{"rope_fraction": 0.75, "init_std_qkv": 0.0449, "init_std_o": 0.0088, "init_std_up": 0.0449, "optimizer": "muon_variant", "lr_mult_o": 3.0, "final_lr_fraction": 0.0, "dataset": "wikipedia_en"}
MLP neurons of a small language model. Each row is named by its layer, matrix (down: output weights) and neuron, and shows model dimensions 0-95. Each number is 500 + 25 x the weight over its row's rms, rounded and kept within 0 to 999. Numbers have three digits each. A neuron's up and down rows have the sign that makes its largest values positive.
After each neuron's rows, "fires before" lists the tokens most often just after its 100 highest values on Wikipedia text that the model never trained on. A number after a token or word is its count.

L8.down10:520525498493512492514486499485486531532523509502513525463501504474486470527492554537525503494494531485503513484520477495480479489466488501484502513520530506518465521462552486484497496580518498512519479521481533505513540492490504501502517457538472467486532501512453554481466543481523508523
fires before: "way " 18, "ro" 8, "cr" 7, "ing " 7, "port " 6, "s " 5

L5.down256:591496511504488506492525484470529527477472537465489489491492502466485413535504499527538502470492486490518476496537532514504499545487511519478519514542473467520500558495495488536486479500472540527486506458479502488548515483517499481466507518499496526537504486518502482468518512508495482558
fires before: "est " 23, "ly " 12, "er " 11, "b" 6, "way " 6, "th " 5

L5.down368:504465502499480507542491498481552497497540445473498464510494473483504538467598502484483504497516484500504482576495509540497503530526519518528482478498476484497501527515513496519543530500483525486491527527498489476495481497466454493514522466502504544474470542525529469476468519529523459499
fires before: "\n\n" 60, "ing" 7, "b" 4

L10.down249:448496488478509489477495467471495475528529457507498487486524476481519405448510483492560465525469522515495468466472482517510507471541517524477522511490478505496501456491501495472496512530479477499530517498537505484522539489539463476484491516464491510507519492504483501545502511451498570507
fires before: "." 29, "," 18, "0 " 5, "% " 4, "5 " 4, "4" 4

L10.down260:439518503489502505483464483523516511509489509529509516499471560504510550521491508539503483511513506486485497475492542521438470524485526514495497490544568506512525456499509513532502466488521527537491531489478495550552469491519516467527498486527489500498491501522498535503499496497551517502
fires before: "| " 34, ". " 11, "us" 5, "mi" 4

L8.down290:567478488509497515538528540470480451495475482539497484516502450539494532515488489506524470468540541465512437526517476512488454516457518459536499525506504515515501465500523463516525543500506501505512525491558491492508479518521524511497541511486529471474480566519497496492506511444493502520
fires before: "ich " 23, "a " 18, "a" 13, "sk" 9, " " 6

L8.down365:485472513504471461484500503524519516493507483506556497504466490475492364516518510498488513516498509514527582481476505494462493483489476474522484500504528452490491487486479504525483511539523526475524523493491506514505504489483500493508498503475494513520517513473486519508496518505504478512
fires before: "the " 42, "a " 8

L2.down74:537503472483512529506503475510483492484515498495483532524504488487474521496495533509491524509509481492470495535556501535511487505548488489527493500508478479487498481516509472519504480467541515509457486474510495528512460474467497537518487540521569525513505535521514489502481505433478486506
fires before: "the " 31, "ter " 9, "n" 7, "ut " 4

L10.down338:537511482536513472484477520553485472513498512512474502521451493512498486550477483525544458480557533504481502467498482515515518507506479503545518526542492458490506529502525470488467532491498509497523447510525512459507525529486467525492542516460491462494507505513477494498515520478486551502
fires before: "ation " 16, "ated " 14, "ate " 13, "at" 11, "ary " 6